Weights of a small transformer language model.
Size: 7 heads of 64, MLP 1792 squared ReLU.
Architecture: RMSNorm before each block, rotary positions, untied embeddings.
Training: a variant of Adam for these matrices, 266M tokens, 8130 steps.
MLP neurons of a small language model. Each row is named by its layer, matrix (up: input weights) and neuron, and shows model dimensions 314-409. Each number is 128 + 24 x the weight over its row's rms, rounded and kept within 0 to 255. Numbers have three digits each.
A block is one neuron, or neurons of one layer that tend to fire together. After each block is what it responds to, as a language model described it from the Wikipedia text at the highest values.

L2.up1080:163111129125109091159153146166130085148146117121128108136148111114122121131094121140123152149135121137152130133126104129141130109140086096082160156172116127128140115142102141136125144092115136154140163162107095146131156134152132169127144111156113106109134154118140156128147107126125156153
Year century prefixes. The century digits 19 or 18 opening a year in lists, tables and citations, e.g. (19 in "(1937)", plus mid-word fragments like us, ment, vol.

L2.up418:154169125119171083131088154173115083102135142129142123136159112101109170107116107105114082087126124123131127109143084121151180151117133090117129125169088115107127114126132108135155124133128114122128100112079144141159123177128114108120140139138116137114095142147136151146120146108108150115
Word-final suffix pieces. Final subword pieces that complete a split word, such as "ign" in Design, "ity" in diversity, "ence", "ment", "ion", common in headings and tables.

L4.up351:134163107150119150132100144129160114128106132146118173111160112136101104114139153131132111124105141125120108110139088150112126159115116124146105145108115125108109128096119117136180110125120116095123058111113087119115151166170140118125133102167144128134148160112108136169139086147111155151
L4.up472:119132087147163128141070171132189111138133140099157139135110104138137145089125111160140120144117142142104145159119089165131145142150091118117121158136141105109186108078127151148177129131154125113158137166126120123123133151133140181117139100140140088136096111124119125141096146152129165112
L4.up528:150170092139143124096115133133169136112182119122145130155164119140143074104130098145114108106096143121072121128122088191110137141117100125087106219109121139105114142116120130110169170100128137119148103121122120111104167117124162116149133142107161131133114110119154177152128114150146135160
L4.up644:137140103151140105111148104116159097150104128114150155129131105125137087154143136146123119128141115101142136095157114138108128112154122144144085125119123085094106118096123150122165155130099120109129120120131138087120134149117096089147145143080179112104143120156152142162142136127121189186
L4.up951:134110090127128122129162132146178145114132149131132120116136146119118160098112105134135110168162104144115112118150054159145115121146089159090099129129091156129133139088125136127093150144140119082090127124120125150133139157175126149109132134102151169117110109187133146096146105131115146148
L4.up1015:116140101128113157108107122147130124134098128152109113125165086115088109113116130128131135127113163100081161115135120163108110146099156126136113139126112146119127113128133177102129157134113105109150156161151117160109106119146129113124124107113131141142140136134144133136161126110108158130
L4.up1205:139172135155131110116106141130131149155168125099124124132114112129099082098104121113153109138131127151104138132118112156115149125133145123124117141135150091114110095127111165051162177128132136101125124157125102121151133175137117177130139165115138125122124126144142119150082093180136144151
L4.up1647:120150127178141130148106148102136151121067162152156103115122138101124191143118145093106114145144140153127124110098113125097113126128111144092123103138128139124126127094122150150110127133138114118124064155133112096142136160134094151174107099109156141134090176129142138124157127184155180128
Proper-name opening fragments. Early word pieces of multi-token proper names, often a lone capital after a comma or "by", e.g. H(alberstadt), G(arcia), I-s-(rael), Al-f-(red).

L2.up399:126128123126145092116098132163119150137116136120134073117088108123125088108119099087075127115124157167146122121157145175138152133128137139147125133123125133135138111135140127161103127123141100145115111116121085141124140171125124195124105132136129085110100137135145158120080139109149136096
Leading digit of numbers. The first digit or letter token of a number or code, usually a quantity, year, or measurement, after words like approximately, counted, or between (e.g. 2|88, 15|93, 0|.44).

L6.up175:141083111104094167156145099178092116114107105118153130127128116133157173078156159155091124081117115164113142137170079132100137113133151148128132102111105107171103164102120107102125149096116123138111088143163097130138111129142083152138119148115138116137158107158112097088094101159123121178
L6.up188:117144113129168134155146162114130165187142098134125096112103161117117085128166148144104141145115140114094131129145116152117157145130153131110108143146130122134125118109123147135142166146131111129108116107115114146134169110142146141165111129163141114113110127117140126111088123142174134136
L6.up404:148139118131139167137171103151176126131103159142154134111109100074158104117128154096091112135117112152137128136150102086183115152150113162102113132197112104149154150157158113133094135113146113119110116126121108123108151128126115142148140159140156133091122109107163104144062109097124129082
L6.up541:126114093086155130113167115152107137141115111151121090145101159128134121114143144143070106150142103141135142139168128117136132115100138116162126097147138135115121140127106119145128133132156115125096118130113148117123129098143103150160110112147154099087123099089182156079087115170147101111
L6.up670:136159091138145098123118137159128140107122159136137110115101169160131132080131080127127169128114122126144099123147137114118152112113102147089160162137123130140151109128127131160093103078102153106127101164200086127101155150123135208133121162125126144142095144138134122108137126111145141125
L6.up963:138082100099127106136127105078122153140144115094134148090161102139124091138150115126119131163169148158098152134130107140088141102204158141150114152169088118136116152107117133129113131083126130191094113171153088119124096090155112145094132137144127139102100156132159112065093105149169127125
L6.up1113:161106120082164165146179152155081133101086177125116109144115151113131105178121103099131117146186124131158114160121100117141100155168118161158139093118126091134135124134128106088110124132129116097151103129175113132126166154109147134120129114120148110121128116128096114119136093113166146134
L6.up1281:155127101132144137113150124125125146098099132170117140119108154136150140127111142118063133124118118118109177155095113130119132125106128189104133160127120083124131147089110152124099146137108141112122104136107107117089141115138134104145121138123142141124098074135138110110148111111148118110
Start of quantity numbers. Leading digit of a count or measure after words like over, about, than, of (over 1[20], about 3[,000]), plus table match scores like 3–1.

L6.up226:132139115115121168073107129128093133121099133158106142115143128148131135122143122074130093177142147122143117081140130131121133130103157137116109128135163111126164153144079152127149147119164128091116145095122125148145118124136149096158139140098112130095096117110123133120121115128131141149
L6.up238:140129109128109097107141142132103152108099140121149160114138119138129169078153101140142080118106138109082094096160148138121185147132145144136098118141125149111163107090141189132145136167133143134121103164096099081145148163104130093129108135141126135094105105137162110134174139145118136202
L6.up295:147141092125083087059147120083119151147130142155125125121126088137177123105183154110119122098105129128100076133148131160113124126143163145117089148128114123126166071108140171135168095135143116105138114180082102126146112128148155119123123108127147135107133110137162115122112123128103150191
L6.up751:172151146100108137107136168110130121149139148137166136148087168137113154147124143157114099098178119135161128137162159145144134103177156137181114100158139108151168088097142167127194116167140146162155136140118106123123137131162104109112137124112109133129143125098132131148164116125131143147
L6.up775:086151118139108109082085129128148109166149165119144108114122147120163107118202146129139127133131163121132141120100105143112106126119121147136076100103156091126137125122116164150171120153141148187106133116105150110152169122132128115121142127099126155115129109113141135129127089162076123134
L6.up1054:142146135109118147065116125134134180129117116140168118134133138127122133087177101117145152101120131151107063125120133109121168147162124127110100108112100133137146104136127179143143099147123144152074081159097098127178112166109138139170122128105122167133163079120120090146156161107110103159
L6.up1652:161149106142107144107107149141108099141114142095162111182140117120117158094158109146154143150088135090145084107154162101139156093142109188137102134135132139143130117125130156112114146158144099182080101134090075116146134116121134093132125164161103127141112113102151148095143128157104105143
L6.up1699:105177133101117125135131109137140145105132096122143115130186098138134124159162149148127121154119097108116121112127124169129130152134158148112147131145104126119135118103073127100121125069156124162092115184112120152126167113141123098177136139140129151119124087164119127161119130156126158154
Mid-word name fragments. Interior word pieces splitting rare proper names and long words, such as Kad-en-ze, Fi-ed-ler, Ba-z-mee, plus scattered years and separators in lists and tables.

L6.up126:141101140115143115154113133114104123148113105124126108124133119140133072100141103099146086163185122136153146115140121064178156123137160133143151111126133102110089142121129126108178131131110096113144111125137118116116153146149132126137107145111126169089130141108107089133159136139106120138
L6.up301:141150109093168129157110153148123119165106136175153145126071135106115123181104133147091108090208102138119064080113137130146165106142148110143133131156134108096125127124135130110109140166189097117142148132125132145128117099184150128130134134105120139116103121148160155147125149124098180076
L6.up388:108154127149098125103110172118113126130104159132123110123135132130115091091105114115106115141145099158125142138090113094183166123165131096126131134166131142134137097138149124113137106139170157099107150144132166141176105105161124145113105152110171122106099154094174104137133145112137141124
L6.up463:125099078125101090148098170141109137121103132142124175132123143097135098121142117153103094172183083124134099141128145117139136131142167112128119113107133154085143073113143093098104148096121113147128134106112168116159141125153132101082114167124123170123112149108159130137118159105104163153
L6.up938:125109120127141117109105120137108133125106162095108150157151170122146142151099125135095054110115128148122143152157148110094173099164145133117118129141147089151120092143140147121125159104142117115167083153126150139108117148150107128118167137090100166121122152141148137108112070086145181128
L6.up1086:118099171120121104154130173136107128145115145122121164120116106099122148147154126159103164127162097148131141119115093143116174123107200171126120115159114110127164109148125120115084119140147149131137120160096134156162114135155111106175142136111152144117120139127205143139120106123145129112
L6.up1178:147106150122132120139114148125109135115139179135114138159143150103130149156091077138141152113122107117110118098063111131114156155111122139145139125130108101123104121145130097158116144141142131113141110132123144115180137126157122146179137122115112106134156118084182125117121187109134145162
L6.up1606:156071125081139096134097092147160147112107135161152111151149125090119148165111114142101097150166126087139079113120140147162187082113115145160112113152133152115120127116096119158148128129092126090133096130139133160130092101174071170163157116118141140098133134109134150148165133147134170144
Word endings inside proper names. Final word pieces that complete a word within a multi-word proper name of an institution, event or work, such as Conserv-ation, Rese-arch, Court-house.

L4.up394:162128105148127126113121166150125105152158171125134140149147111153114089112132124129091165127136079160124176143115138132131138107141132119145120126105092146159118095119111116170172157180154088159097160133086128135145122087189122120113145139149163140117096139135181107116110132067179162149
L4.up466:089126096089127137100103122097143109127138188161131107105141164161140142137109145082104108137150120161163127144145143153168174119096116139135111159125148139142136104122157124148140128152155084101173123140106099115108133132179094105115126144148169150123143136133168134130164158120160164116
L4.up549:132118073067119107131141144128139148073131146157091127112130139148139123127126110093086072115154129097149171106134167133113161126122113126139146103102119120130117135116136129132069109125165158152165132146149123135092114093146142125164087116141152111113117163123165129111144146077153160117
L4.up622:122141145100118129110125147134115139115105111139093134115100129140147122127096157098113108125131077139162116143134118126106136112130109174139103142142161121121147147112140151133153186119106111094140104146156112146105172176120119129125145165102133136130154133136120108110144079149158121130
L4.up625:111124101129135137139132141122108107150142133100147096121111121119151076123133124104093106127138114106129132138114098155148170150107102147087159111106141088125114104112127127155125145144175108138134103149112131132131137134137114139151179126131125143108149129115187129146124135118169119129
L4.up665:128117143132146124095114123144117122164103144104114144119130158115156098141115067130146093160199116133135111150125126124114127105141153165153096107130151140150124142156148107135132135122144136100175067124114160151141155135122138174172122106094131108165095079107107154136117154102133170136
L4.up693:156154108098123128134147081127134138141169128127155104156142149092126129131114093128076066142180069115182123148136154120145161136187135124148141099172114159121179125140135111108116140113103134147137134137104122152115089131134102165140167126097096133087153122115149147091108161137133136130
L4.up1375:140113127086099123120141137136120164153104142151105132152143134156142095145096107119132099136174094101169129137172145101115177123160150130129118117142156144142096151146123151134105101131126097123114116151089137139126114145156151124133139144140140134119102147169121111167147156107167110115
Multi-word name endings. Final token or word piece that completes a multi-word proper name or date, such as Middle East, American Medical Association, May 2, New York.

L4.up58:145128118151161126160126144131127190161112135109125081148117153159152107147083160066130118121151108186146105098146143153134119114126113167144124143142124094098145077163134122104097165093150108135097154124118112100080132135121116128116079159120154130102087155141131112103147125114116137140
L4.up84:137074109169146167150112136108098159114118114106140142112145122118164087135096187133128130152151129116107141147172129177130124136149134130163156156111189149158131155108133143130144128156149081091110141111096113133132132132160102102150118157150146129138145131121120109131127090119153121142
L4.up194:161148153164120111125136138132137148122176154102140109104110089136163110143158166108077133159147128157080153105148137116103109156085156155150121158146148141128139079145136151117118122104180102091154095157114108138107117141133117138103108110157111110091087146186126123096070095090167137113
L4.up366:137119128134115109118149161107108117190131158158166162118079093135139110132121104132131094120137146149124133126132099159127113139087102153155141134147121121106119116129142169133103157148141101108105114080082142110143122182143159113174115138127154096150137076131124137124105091125177137141
L4.up783:138150075110159146104114134134105106129147113182146121092120144166153127147150110120115104121104084130115150148129136185116092140127125141109147107133134141106148129166123141117134123124104108137130136113156118110125135111137112101146150114148175119115113120158166097105095150133142153179
L4.up870:164162119162188112117170148099099132079102114084126098130083154107137073179134169095091164116143135144100133159122133137152116109162107124121133117132150133135128151102125099160101108124112080143129177165145123134133080124139135189111136168150185106099090138174132127116094124158090154152
L4.up1256:101094099110143136123125153145116176149155154166125113137084117119112145106150188120065128126127131116099175152135134151157114098160134186134121128133123104102142120120138136145111138127129085133117129138092110173129113152127063133135099125137116109094137093197144130126120135136142146104
L4.up1787:181131103120132114123081163132144125145128086133128113092125125118153106133144113130114126141114111120127152112161109091122108120122154128120144164147127167135147131109160107160130119141110108102146109148125058137140143106119101118120120128117126097112135179155150136086060095103107127132
Quantity numbers in prose. Number tokens (digits or words) that begin a count, score or measurement in running text, such as "93% approval", "1–3 record", "40 lbs", "six Marines".